From a checkpoint of a small transformer trained on Wikipedia: 10 heads of 64, biases on query, key and value.
MLP neurons of a small language model. Each row is named by its layer, matrix (gate and up: input weights) and neuron, and shows model dimensions 32-127. Each number is 128 + 24 x the weight over its row's rms, rounded and kept within 0 to 255. Numbers have three digits each. A neuron's up and down rows have the sign that makes its largest values positive.
A block is one neuron, or neurons of one layer that tend to fire together. After each block is what it responds to, as a language model described it from the Wikipedia text at the highest values.

L3.gate145:108101106105100137097076095109152123097135114096157128151164104167091113136127148105168097121128146056139096121108105095138156134116068124166123178121102110131173131158103147131123154091141129170131149134079118078153155149128133108119143106098125121162125131158169124097115109148081119123
L3.up145:144126113135117147120076149116141165126110125101126151160143127072110145093141146082124147128086141110153141093148103123144098135096101131127126114151127119152165157151099158122140150147159137118170142106106131084128163124148110112126142089119102157152142110151164106118107137121122101160
L3.gate277:089122182085141134132160139097085137108093122125163130133140145130126090107098098118157128168192102140159127121119140170107107122104139108082111128070104145091176113157141148182157151128150131139158125168090130134146153143121133163179134131130142125127122094141075169076141127134110138103
L3.up277:135132175145131149068145129113152116112144128117127084150073159145103116081107121103175153129101082145142140093113127144099111112129124138137135097107102111104126119171134101116112109120156123108117102121082121110191117129094109119146149150136137134103149106113130143131108111102087114092
L3.gate751:170122148176140143121150150131119107139139149153118109095083097110133125144115151121101130121160062113116140095130156132112091122152159101107135092140162162097079144105121142170119099115100131116153097166102133122133136145138108152094099111129125139109078111176113129152123100117110128082
L3.up751:140134134107191156144134172102128142145104193115119122149158097106112104112106088083142133140121159105104103111123158129080148188146154121106115110126123130134116161128172107141106103144101128133154102163124149140143134131118105159122098120093087111133103114096143167170101092116105120072
L3.gate810:035143112086160115103089141126131118122137174163154132141139117129136134114131138119165123165104125111175170127111126130146104104115141122086081091125110155144121092107112148110127121165134124077123121117093128128129129137107121167134133118208083119125131128097141115092158091119118117113
L3.up810:155125146120178122123148154096125108151125116167128108115142113105128129146152140106149137134092088134096149139105107110193089134119134120095096170132159155091133128116110155139133120131138158124146134181083132141099108089113134130121121155136107102138112129130140157121175095157139128169
L3.gate1147:127150104095111110095112107114169153104150096116114137073130172112162148125164129165108136181142154157151118134101074097145112138163125111131160118162146089071116098101149138142143101129142105123103152125101146125098124136116132124131141129115104098101147096110118141138103105112098150126
L3.up1147:138119149121087122109108116140143156078104180125146160128141111126144108123129099181108132087115139147148101150117121120091158124122097065107133114120150114074098126112124113149148122137119119111067136113108126141097128123113126153111118112161107121122136117131139055080130121103110143124
L3.gate1248:121079165109129116148131139104093126115155201116124112124127136138148143131113114102076156145163144118111104079104198162115144113090141148160140104155117116158128139092116153190099143147136125126104137150121098123134112153153138127123111149148145133127131116101135120139141048107087120102
L3.up1248:132166075087106099136149130087112118126100155158155155101115111128135125104151160155109105114119168143094119112099142144126163089117121094165136090150132124126134133050166113138103131156069108117140166119139120093145124132137178151110119147138135093115119142092134133166127115094155112117
L3.gate1304:137080120083150132138146151146162097164117134115171132082117091152141119117127146154130137130131112094129100126123178152132128093161140112116116122111151124085149074106136126157119148127152132104067095111108126114171129149112138191188128131101145118133081088156142153087132141105148106142
L3.up1304:141070128140156117118155150144133098134100163154167086123121093154107059120130139139145119102122101099135124123149154126154154132172166130104112114110150107099140139121105140125110120132159138139101092105120129109152118118123115172132154125131160114097080097129122155067126136102094109126
L3.gate1541:146112119120122151112101181132167110123125178148134092140112107121082099163122110106143130145094110111142134135147155128158158096140120125112106112152120155134111094140144059141142102104123126136146136148158147108133096135119127154093087145132156112102099109130152136085117137113079115082
L3.up1541:174166093111131116108116161131161133138169111126147141092113093119139083126103102137096148118115125155151150108177158148142111112131139122167117122155148131119164137129114104122125098079118130134152123142138154111159117135176153134134161153102152123119105171050162172119127089089135084146
Nationality adjective endings

L5.gate1725:056171134116143118104121175103098113123149138139151099131145143119125115116122132120088132158123116092107162119109149089101143168132155132099123093126109132097100111095138130125160118138145115071155111139190128127117138130126170130114121135134188132132137081126127125129163106135117081085
L5.up1725:147068170124160149159166152065106104138141085067132175144162138111115111141145109121121101203097089160125147103152122119128123146110114126145115108150125156136128133110063133099123158128115125114132081114152110113109090082141146144100115123113129114168124104137074140119166164118125093098
Plural noun endings

L4.gate156:093122117107116102114154128114133131132154121101145122169149117126159156128138100133148112106185114142161158087101113107084134105072131139150109115159077177139165136139116096120131078097151173114123126147156101140077127142134109134127136155129117113148146117107124172120095139109133154126
L4.up156:122150126116136117115119179130059101123134129136139127111118104129116130070090165157154140138163143127113102093153136136103128122101129136155146106135096083154137113131174117113161157119092113141131095129151093175112133115160143154086161164154127118152099143175089106128068097141152119131
L4.gate365:092139145104107140109150182148096119150148121151147148144127078106113164147164136153152129123133138142108110158144137119129108154143102140185140105120088141178137149132166115102142154154135161144126127094119141121144158113151087112160141117148161131141137095105139110106162117121138159174
L4.up365:097123118119158141108090171169120086103132107128138129099068125156105105187107083129144117146126154134140129130114097132145100142135115124130108138135082153127146116125146079129182090121108152097113130127132125130162156157162111138131131138122162084136098132096148123095142122132087133103
L4.gate513:094110120140156155127157164161153139092142151155166132151094120097133145167112157117100137136150148128115160102137109114102142116135159151183127128125141131163107111078098128123127100102113121098142159140158118100118139116126127167160144129153166109119122109134140175116134114058152107123
L4.up513:086137078104135144115154149136105123131129144151181098088136096136110106108135095086147134150118114169133159115162116108130102148100148165133114103153140176143147148112133158129152124097120133139146124073146158164116155079151142083140110128116162126125138147125140151082116141124116140125
L4.gate537:087100164183127132198150153115152121130143125179152123185111101150112079109133138096112145148108108147156156108133141119120130148104125116161153144144105089171141142122094142135117150160126143100140162178156137148133150107102126107147158120149146122141096153098173156100174120097110078137
L4.up537:098158131170126154133129114133130175153143154153162143199106167175127092133098175143103088162163122107129130117146117097084131103150128082140100115124098137084130158115103105132159130143099180113125150099121137127094140164142135128126127108110116088121092116171197184172100147097165096139
L4.gate875:164114138107109107141137106129120157112144140110108137147172130135113147143099127121153165125125145098158102115117178099091140142092076143122101135117109132089141104104145132139164186081112119113114136116101110093103148161164142151132056148127126151139152141116083088143149149113181160077
L4.up875:099107153102073149132132141134126111111131118118127136149115082125137112121111126151140174097106120097163148101165134095086152163128156156155116119120110122078115079158113121136101163127131125102139082128084146138108125109154149055150129110129174174159136135141099124131156084137156132172
L4.gate1282:089143144113169107142108178117154073155164165151117115103078128152103125098150104097174129114120104097136099131161130152134152178118129121106133170116113124083156150150145115150142166108159117129150117111131092108112157127144162108177123135128149116145101094161142152143119101108098140100
L4.up1282:146122127090113169140139169150130118132159116136136129106146125164139096136116159135142145134119153119098148095149149069125092161127132135091101130093139118161105151105126152129156111140112145112083172106182131106106154154153118102181148150105117130144119140136128149116138080120118120095
L4.gate1321:137116133125085123160141143124116149125120107136140145113137097126167172101089102092125108136149137127169197137164146115114099150141143121124119108123147120112103142099123127152119128132162141112139107133091108130144113115123124089140127117146148142141100113113154145106114077118092172131
L4.up1321:077079117094139153156106180105101161082166113100135125129106121139112144109138121150110145092142162144133131128185154134113106128095157118095147084112110138140144099169095108196139144160156164132135127122121079131100197181155156125111165136152151107160140115138158148109155144107132110114
L4.gate1585:144162126163103149124171147122146148152135126102130140113160127143126119110102095100111120130135137061148092152132089119085139169128137161175119073139104140120103106156110145138145127096165102112133155114157098086095117097124163142103148139114123126130123129098102090087116131089105126114
L4.up1585:117154097124077130167175150117128126125205102120125125129091121181115085172154142164110115115158152075126109136156147095109130145081145135163108174135111144150140145088139131162104099167159130138134090124188119125154116129100160125132110136169119122151158134143113106122160148158170150093
Plural noun endings

L4.gate5:133105118130126123118119109139133110124122115117160128109100126120137123119082180111146110117165115153109084151118143165116154123124130146109140114161146152075098058166182074127159150124133105093140142092082131137121159119091095110180142120108098085127126098100118114151127169136128116077
L4.up5:158142093175140120120103134105116154124123103119151134073111103124113155072118121117155098132113134133113143146181171118140176125157101136084140117154117129102129159103127127136109128168126144108156098064109109109148144141171128107158127077111083171120117101114134199115162120155134107151
L4.gate220:129099133114102131100149160104165083112098133113162099154157090151119065103135125150158115120134144081173089134122115113144116114123160147094123115136148171103113116140122119075130092128136113125125093078142140084180147154128086123137133127164137176102111137160134134118133146098125155097
L4.up220:132094129145135135121107166131115096110109122135120149127098153142117124102146157108130101137103145098173134091142114151135149096142150139100132124112175186101130132131119124057124105159152129164118098097115110053165129145151104152128126094182133163156104074114104145115108145085106102113
L4.gate287:137133090105157127120130101161170112141108122133175109122074140137127116170160094122129162114153121149142126133109118114102146145115073093113153092074140144147154142176135099109098139131133125081167141141109129162111124129129142117154143094130120141105107106120134119136100139103123129096
L4.up287:132123108139121105107114144107142108090126138123090158122164150132153125141084163191125101125148167113157128095141118141148072118118166186142138091130153116117107171122149147118130104101134122154125118114125137135132111134135128080096147057081201119125103102172155150106101171142137154075
L4.gate381:102099078126138125112101151111166145095112127077130172089102110159169141186145121133155143150158135143190114141167142153084092133127098162095163167126147134174121162101147069136110171169156137131081119115130126081129118126098139179135117134140174127119102122079119133118111167110104113111
L4.up381:138106083124136138104121109133139105132124123110105106144114119137100098120121170128133131135080093114172103146121123139114141127116152160118128137139145119129187130105103173121081132159171100123091165118111116077099110138115143096118112161135183092102145103130122152129129135129106133117
L4.gate554:165139139144128161168059165114142113155156079102175114110114163137152140106111121141087139130155152183125123131137142131084080158081115134136158101129105134136155157145145136131120115149145121131139136135139129101122112077091130106125169103094145153119139161120172150149084163074074126118
L4.up554:087182126152138120128135096178162118132148154096140139148126114112090128136137115145119148124135107109124144129111086112120111174091077151081151101094143185135118132129153137117083126117118149108164104106147106120115128092123151171151142119113123116090160075129131112085131147145090123130
L4.gate793:115115119096110145095131119095067092088111120118172102124161142186097112129098092124148166161118090105154081124127112117090140116155135103141090124137140124113082108120146119166170126113100109159164152125112101151084166138138109156084117108154111151138112123090103103123116104124145120110
L4.up793:152130152116160160068179118144099143108099139096149131083133082118163125140113114121131135150136088096112077129123086102088114126140125141103166106162182125156111139095119110152095137148096116128182124121096101146106120160110151165109150147141111122103162129161121081121082155121146131083
L4.gate1402:125102128120109083124116156128121116197093123152110144128088117154098203136155132114121138113154146116150142104137134108141161126149119056120133111077121153126134172134147100142124119117122121107109095111143117109146153160110172159107140090110089144159132105133175190093148144134116095138
L4.up1402:127130075127113111103073142140139104134106149126110126140094141149148136156177160128097135125134173105113144126118116132122123139132119146160083133125102102141083149124145122140129131118167130141171155115174170087117143159103121150212173143128113163124127124093131121135150107153080110139
L4.gate1540:119120133171149106150130175139130120124131107144123121115084158116113140147150146148123154156102127106138107102129125105128164138128119116115136144143113119134140112137104141122134118112125104080100133137101121068077120128103147138128162102127173075127137088137115090194123141110146130096
L4.up1540:143096142134163094120143140151117100140096131104111132108137157129135099145115138158121141111089137140132097110132095090129131170124149111112146133104131129145109123128124149150151102094106083106131136093117103096104137112111133152127123138126150130137142080113137088167113157109107162097
Language, nationality, place names

L5.gate118:167077121186091106107117131111106158123135128154187115139141093173104099107114146128160103084151137139119078145085099160140122150137150157123117119110098145086142141162128132143148127144144109121098127114125118118140105139108114132160133127128125137133118096089135100112109097109119174119
L5.up118:111107134109166135124084095132138118168091113157136123105102112072112158116132127157124099137095122075142110157118186117104136100102099137131139102137121111127120165169105114125133097121086143089136124119127164107130155137111118147141145103131181124100132180160133125169090133114138180102
Nationality and language suffixes

L3.gate371:086130135128112122137134116122120134116130139138195150118114134079102122180096100152115122143114160109112186134145141118145125145092123107153132148159130139098137150120153180130150162191186115161141162117122131121178129122097120097143121145145179109113141150169103110099099119164108133125
L3.up371:125113146127183127103114126109124106121099148136155161128130117110091111156120126139115117111107120112112128122145121151090149184148115120116118175156102127105109134148148144150095154124122142109150095146112153142105112102130157088125114128123106112132131124119156092109129138118169151116
L3.gate374:140157134171148168117130149130155142133140130128093096110109104134124129102118176169136099163169151132127117110142130111137121182150159174109149150160126146099089106098137129101158143149158138133091131118154137129116074096142119114129145146109169123130121124154125117147112076111078150112
L3.up374:106107092148144125119132104137126064154115129149157126086110110113139102134131096124160145118178137157124156142172111113116125143137152111092159153087090127121138106102112120094152101114123167077143146140165123127109140130106123151140157106138148075147097131124173148134133090123132071124
L3.gate521:134147127096128158143085124146144136138128132127152112067161148100102116074139127149128114138182160126136116122128133088150105154077113139135154113103125122148147162098138100170081150132123114139168139141114161126148099112123142101144152134150135104138068087128155169142126113087132128095
L3.up521:118162115155141134120151149179134122153128156123124132090154128084106126125055105163152120098166141106132112124124161128141086175074158126114150176170129112121112134128131111146153122128131113157130083100123115111110188143160132081132130159115151123114124120110148151165107059153110118131
L3.gate601:093138124155118122129124126137150109142149110117153112097114105136105085136128104147089158149168104130163171127081119093130119124151133094118118097142097158146160128177126120133135128134109138154176147109096124146094142107120125125072133074186155086092128103108110128128140084111134129099
L3.up601:086146145122096086156082103112151109161100105110150118162092124133158131124083157114098163134115156163141129143123134078082140135134128130116140102146081181112176092136170144155128128139089141149146130121124112107101118125107151126144146112158163057143133088150088143157131145132097130126
L3.gate611:126108121114150137150126140127096108119134106180131137102156112120107151176134153184114166165139135117142139104149123126149146168147111149123121107127127150133112180140114159163127137116112119142130105132149146133093146106134135126120089103116098102107143060107105128152139151170160121113
L3.up611:116117139125109113155157115152135130130139119119144099144109091157127119108101141177080135110122163132131131120125136144136097142080132114118166134151141126153079152109075149148138185177101108117133142108161131123101105117160134156184102157141122147166123087113139107129137078158126143129
L3.gate1043:093112120167118077083115122119108088086082126126138105129128146126120119124138116112136110066118153133156112121148112114131106140167155087126114128099109109098143097088125119121103140129158115127099124133113123132103121113111128099099146146108154116114128108127121096127173153133119076150
L3.up1043:172118142112137055105126116128107155109136097106131160136137157141156129084128132162181140111139129142142132115142174129084138170129154160150163128108133182104157114118118096108151121117135179150137129169162126113146156130109137126141102116129098143086156073108118135156114084131107151106
L3.gate1307:097153120117165120131128149105137134162122129155120138118111110129113141142101109109123129175112151103155147135116083175144172156119147128085128134140107141114167170114164113132123122179160127151120122118118144132138136091152129112134130073133124090102125113067111144086133094099106116111
L3.up1307:117122080133091149113101144120070132152116161168138126114111129149139154149119096109109121123091153109152139116148153183142136136151111088100152146162141127116145151149089120161144085110119130157149123111080144072137137122146121159160122169124101134116142102090100106099120122105136143096
L3.gate1427:112107172075150125109148133102161125144104151119138099104126092171108112129143115107147148127097151132154114150086102109131131132104162129116133140156181131133088129124169120123163115131126130155153102120147119106138149118133143150152158140094096144141185075147109139105166098167136119126
L3.up1427:110117178081142147152124156141177104132132143087142138141162076162084127125122132147165108153115147121145169146120114092114132157125123108119113116113152172139123137109168141130159079122145156152117119122119138142127127082147116135155133131107107120126139099144123106091187129117145099113
Plural noun endings